python train.py --vocab_size=8192 --activation="swiglu" --norm="rmsnorm" --init_std_down=0.0133 --lr=0.000565 --decay_fraction=0.335
MLP neurons of a small language model. Each row is named by its layer, matrix (gate and up: input weights) and neuron, and shows model dimensions 32-287. Each number is 128 + 32 x the weight over its row's rms, rounded and kept within 0 to 255. Numbers have three digits each. A neuron's up and down rows have the sign that makes its largest values positive.
After each neuron's rows, "fires in" lists the words (lower case) most often at its 100 highest values on Wikipedia text that the model never trained on.

L2.gate1265:092128065144103145134173085098084079164135124146197134159135085168135110108131169139126126150075168150126147125144140105134109109129159159158162142063123081125167099115131133166123096060133106147139143101137125135130084118098200183132090160180155122110113100128037198152145150170120099106163133169106081126160174129137122147101112095120182151087166124119103125128161112096075119170117132121162148108157112154131126123098159096068145144192135125112101140102071166207103189126108099099125103155127106146092164127138129146108091178130078132133070123098132076047143182058152108156146067137131136201133122103161147142124143129157170129139106069135091059117148119113110147117143133219140151140152092142163121157088186129110141140132204150130103117166111124157132131130109103
L2.up1265:141145130156112095101159079106084147111131154152164073116102121138111125084119137102167160133098106122104123161118117138116108105156135112145104117130136131082122142115172131152119082155160034052131110110159139098106116145112193129096107149183124092098127116103117116132106138171177175120116070189109129089131183095173153142111157122104142153131096148139054085114210138155113151137109202123198145103129098125178118125136173115132175111083143134145096104148085094150133137153123131119149169177127119091039114114147115084147104139150074096144159134180136120126125154135087118202101146136156112181167100114159141142151141125105143116155129137152180088122190127111059131120118175142123123158081096105119124107153113151104111159110168129129106123170113132113104116119138085
fires in: "over", "out", "output", "up"

L2.gate1404:112118140144151142108136111149141147090157140190170161035131071098124066159140089101161094168163193109164167116098095044127105133160159120153168139193096147108120146154151177128100143139112098090140116207085115152095124106107152072128145145133102106137185088113174130121110157091093131158157119152063113141124107152127144091165156125128157106113105126131146172153132144119154113108153129103119227055147090098123125119115127118128140149151029170116120157110129126134213121077116129137144109089107138124175135099119142140101156211124090117112156158144145076106127142156144058131144142085096174136103169142074158111118100113114107145082147100104144106115189056179109104087110128143157122090161106042071082100173107138086165123188181183098119095189088146115108150115073134
L2.up1404:129125145120118131077141093216141119131104135210151119065091120117155113132090098183160158092124088112121071126129086128165125115172183161154071158151118127147165142119116116122133167149189111160158185181106167155100084164060106106178138125141105150145119074144143120164120176118094116170097111151132168170138154143094108118188107142102050148090114131128104124128109113094149071094107117165164148145162120128184120119099081157151128114141080136111142158097106121114139145095165127104127160130161169141155173114138092125138110130159143159066096129131117109093140065167044126102187116096091107176141100134200149134133194159153141165146181119127166168129140075121124129114163109159165133190126129127162156119127000142127142087142116127059144157136128164152119165191161170
fires in: "no", "record", "total", "average"

L2.gate684:103122124129148088115150057092135119147079218118136154117148121113105105090115097093159161176147127120137053114102073140143147114124126141130127134154114133089129127096059202151149146123182083167169127154049126099110169150122128132161093050118151087145129127169183165115090077104165097075142061105195170168122107158116143136114129109098126120094107093152163138133138097134102126171140148177185162107138143116164080151157172189088126069087121103138059074103176228145112094148062153131065156135085118120102147134141118153160108108145138119060155094059108088126150113105130101135149148119121139110087093120128042139109085124170132146136175155066144126111100172152118165173175136119198127153107147162088110137115161134101113153082111108097107130125155090105135165079128113
L2.up684:134117119093183122101135111120160097140053123148158140150126179161104125147068206131144107171118117162077158112124113163092123159069091154138077127091095155112132120183161052135126044145146151113127131143231164132123137093132133141083145113123139167118120212155111188144141098074154132095136137152137089073151147069102136135115106203152131146154094118173158109094140130115156141130106059079132115108111106108125090115056185137143146140112099193065089092130159136148100125114165092098131138150183096113166109180082180146092132101099102064131189131136054120132146128106121139131173175137150115205145162147084130130178145154118201111116103146133131115123143112155104174130171122111114167163162149175122130132093110076059130096156111136184123114113069088110094149131117160
fires in: "as"

L2.gate546:184160168158097094067100153114138080139226141123126071131113103172157144098129138085101099136088137139138113131142111129105144110122180195114121156129089183157157125106103145095108085089133119121158000113112103113108120143115109125157116151175156114164129147195090120134135128118184165144126154111134139077129135168156206081201088112165105135090149144091108102158118146113102126116110129104141149086121132108117110189147099085152074133110120169192112129109134118215111179173106131098170124141159179127134100092121118199115099124195130115127152127046076136132155133110118144121090171132180190096092151106168145133145150203138125134061149145092118153074140119144149155129098092124123100087119113134060126064117097132142136223086150131130112144149124147120147126087091195
L2.up546:149090119104140142130128080113110096105140125148147101139087088167130122150139145094107111079152138142160146145144092157139140140111128137145113083094110158117121131131122118083181080111149155067110096134094100203077198162165091110137038162172123101152192180099090140167141114108163133128120157126093168133072195114097087123089146132139100096120105099098138158127046123139136138127126177149180129147170133049128120155085108136161095044087160116123089174173086113113115103188149163117113140076063097161177128149103047137064096122084139139130141183150147131090120117168133097135177136126096142139137160098171155196105150158130076079080115137108111152226158133090103223172154115137121193133109141097093059165167106140127149130101150126127127107166131125153075121114125162
fires in: "she", "her", "according", "his"

L2.gate1509:152146091055147098104136101126123117056157121146091197082091125093106051153169106171134139104130201140195172096153102095135147170130102126142097100120153129131202116136123195201128191114124147095058107133114158180080110104166129103123149151151123156123091123115123152179102123188143127123187123095128107128091143149140161079115162145117145112136196142146144141154157120112121117117150163149194184111124163142182099139115107145080082088149145102104092185173156166135155147094166041106065184110131118188152133122156116167134113108106167154141101159134185049133119173156178092133040111144118149160070090102085136144140133134100141116136145078086144101126143120146107163064135132121147113154117107109170056107134169130135161113103156184169124140110151104132120138177148111
L2.up1509:074077140092162167132151161092109084118110122100103147170134135158149130134078153134145107200132106119130139154118153131099126117119087121116116152104122126155142152151180092103159107160151112147137090163135124150146181101118127140130132086171089137067102184102079169139122109109136112113157181102109127078183199046117163133143145164075142069149144168175120167113142120162080132140119074121121086082145131152166143121085149054134059128162180139164133121147079114161124180189099164108113116166055095114097129143148159126112143125133085120176105107143153132148148093151142091164101109211192191110125096162101136098078117144169141088053163122130217133152177085129118141126154111136137118153118108103175117147203129097115152153168121141130146121097142124085135139112175127
fires in: "to", "with"

L2.gate855:176180093154123141122179138093101135095101137082129154141172186107197113122050113141171103179157091092142125135092114048167160122172121154133138136118160078161121163091149121127121083140113113123116219084119152115143095140167117146132134129149091144076109128155117123142162091152134145160082050149170178099107135124170155143189084178108136170192164175119109101164131117144166093153158181124161088132083150124126150143134099128102097140110090095121129128091097160131077148169108122101097107163121134101138096141103150108151092075121158101143112052164044113193129099082117136160131201098176093109122160114101125067111132074119171139092162086135174172104179127109073108099151149135111080127121130149103170102194132148151183155150121120116085117153169175084150166128151053
L2.up855:098129085155254153141100156098158087169121154153116132120134163152100117160138135048040134162176182150089136070127086115105078117104130132133045163068141144110148220147124093083145163104069116132125130113094125127143152090085070086179137180189135111130103106147058092114024149116162101139130150109153127145119130091119116188068063109145156148096158152137119106119093180122068121149133129093124094088068119146095088135131181140152197178124159112099149140095147141185124125149127100145099078102210076166125118118136105130120123119171153143125141083097147087177095109102142128217182086077122116145111126115121156103112212099161110122135104155071130112173067146089085122124092081168113110152139220132130108140121125111149155161103158136072175157132121050099111082100129197
fires in: "made", "make", "receptor", "wind", "makes", "making"

L2.gate234:128120150197086172143096103132117063149196113124166103154180093076106135115103135120117134073115167071185154145120129110183118080120152200123150120167157110122104034124114157099102083145117053186149128061204085121091124126097131126165131051186071155097151060073114136130119115172065134146146079170143084102103136137157124116105073149125110158152131134126095186157124156141121171157112192066151124127147058136182084133162133141152178139161126087099142129150128119155148136087027142114101138139108095087204116149165121141171115112193131224108165130143083150134125130110153132133131153124192138201145106101126134051130132143164122123122173144139123180100122092097114150134110171148127154123163111122132202206148100125151111155148157095128166131167081117132093134055150126
L2.up234:123198136177081111190092116050152093140177171124146072093133123103099151126119150106145143105147137056129179111105135121131087087083128191149116106096109080112171116126124134143140093124101142136100090163126114129148152172156202183155118136164092131133164088181085167132117173164094116141115016148118066104111126055134144150110169107150117136159121117132115125174153125163094175099155166101198164132137068103122156151113117171128149133117133105100152119118085205197149159109093131111092141126110090124165115137200064100103103110153158189114175092190115139130151095072128087132129133111142076148150129093154098127136082112078055115075155177087132123109125082091068144143124127137154194106113069133154118214152150169164127163076095081154120086196083098186101100092084108
fires in: "on", "onitsha"

L2.gate531:092088132137140141127155154159085118128144197158067151118113169157076214150103123099171080147142133154101149116109113119168093141129189085203066127130140125117105066142091071146138114096144142157178128124142135066137085133165148174150115110205041093155140094128138177152186130105100141097159137168117088113146160149094166120098125124082105129063107091047191145155158111117117117114101157095111159112100122135099138067154113152129123156180167063159146125147159143110146127092125154099085137151149148076166078155125190138116155142087131156091197054091159098135177130159099122103156152128100124098138106114138135083156109141104123133167143164108190145102148147118136092132172214158136090162077116152132178214142127154102162129099143123117108063151101129116145146138141139
L2.up531:149155127077060092105172139163053128109164159115089147144113066110121159158134144127143129103123122129091094149118065146163105134109132130128125115171063158141065165090151064073127148091120142154085070149120158109182099148169144123138188128175130092198143170132140067119100172115082109129134155160115089133073115098137168147139075174127113149158148123107135134164170135126126124102099189163132199095088126130114152111134165102200178130099112113105179071136151137124147142158099106123131121159168129088164123209098198090126136125121177139131147113113088119169118084122110110081120204099107089145125097153142176153132117118126159188079069106145116056141147106102097104140122173144170099103094131146119046128129169157150157129116083093099133110160106121119120187112109146
fires in: "man", "woman", "chief", "role", "toyota"

L2.gate600:088144113107209128147114144135184164106129157123072163177163105111145070080111111121194138122155154083108140143117127098090095178184141130081123135100132135109138171144117168183123085121085094127060098069067149131127075101119110122149164159119157122085126143119124108146115090160126131182167128117121132085109155114121128179067105125182094166088145174133136132136101154089180198156124142115117155120120130098149159125130174121155115121136129169121115173115135173173130176105100104075150160095118177071098117102179134140177076196163068154176065108124182118148072107136141136131109100108124062106100113193169107174121105155121141121185085168094142131132131143073149122140119115135126110101119125153099115171138130095165134121147125133147085150175117156159145129128112170
L2.up600:127148128159198080132123136181122163118148125167093146165139088080138126063112138138147113149055138168149129103117112081105081147177153141158139147054130151165116151134123145144121112163116125100101118150159142154140122150151134179150158105116127191138128170131145036068123132126120122154145101077120131112124144113086076105112121163175129160130055162110114123114080147114145154146132129127118108112109139114138184090055126185098139157116130137126138157095179146139196120062176173123137132155161135098091138097179081120179099146173115165199089120131132105117142141093128082101093087155063123163123120158176131169133133152145122073130030143125093119125090143138166130159073147153106181093118132181132128102130084109113150125141079090099182107164131121132161039197094155
fires in: "after", "without", "despite", "following", "if"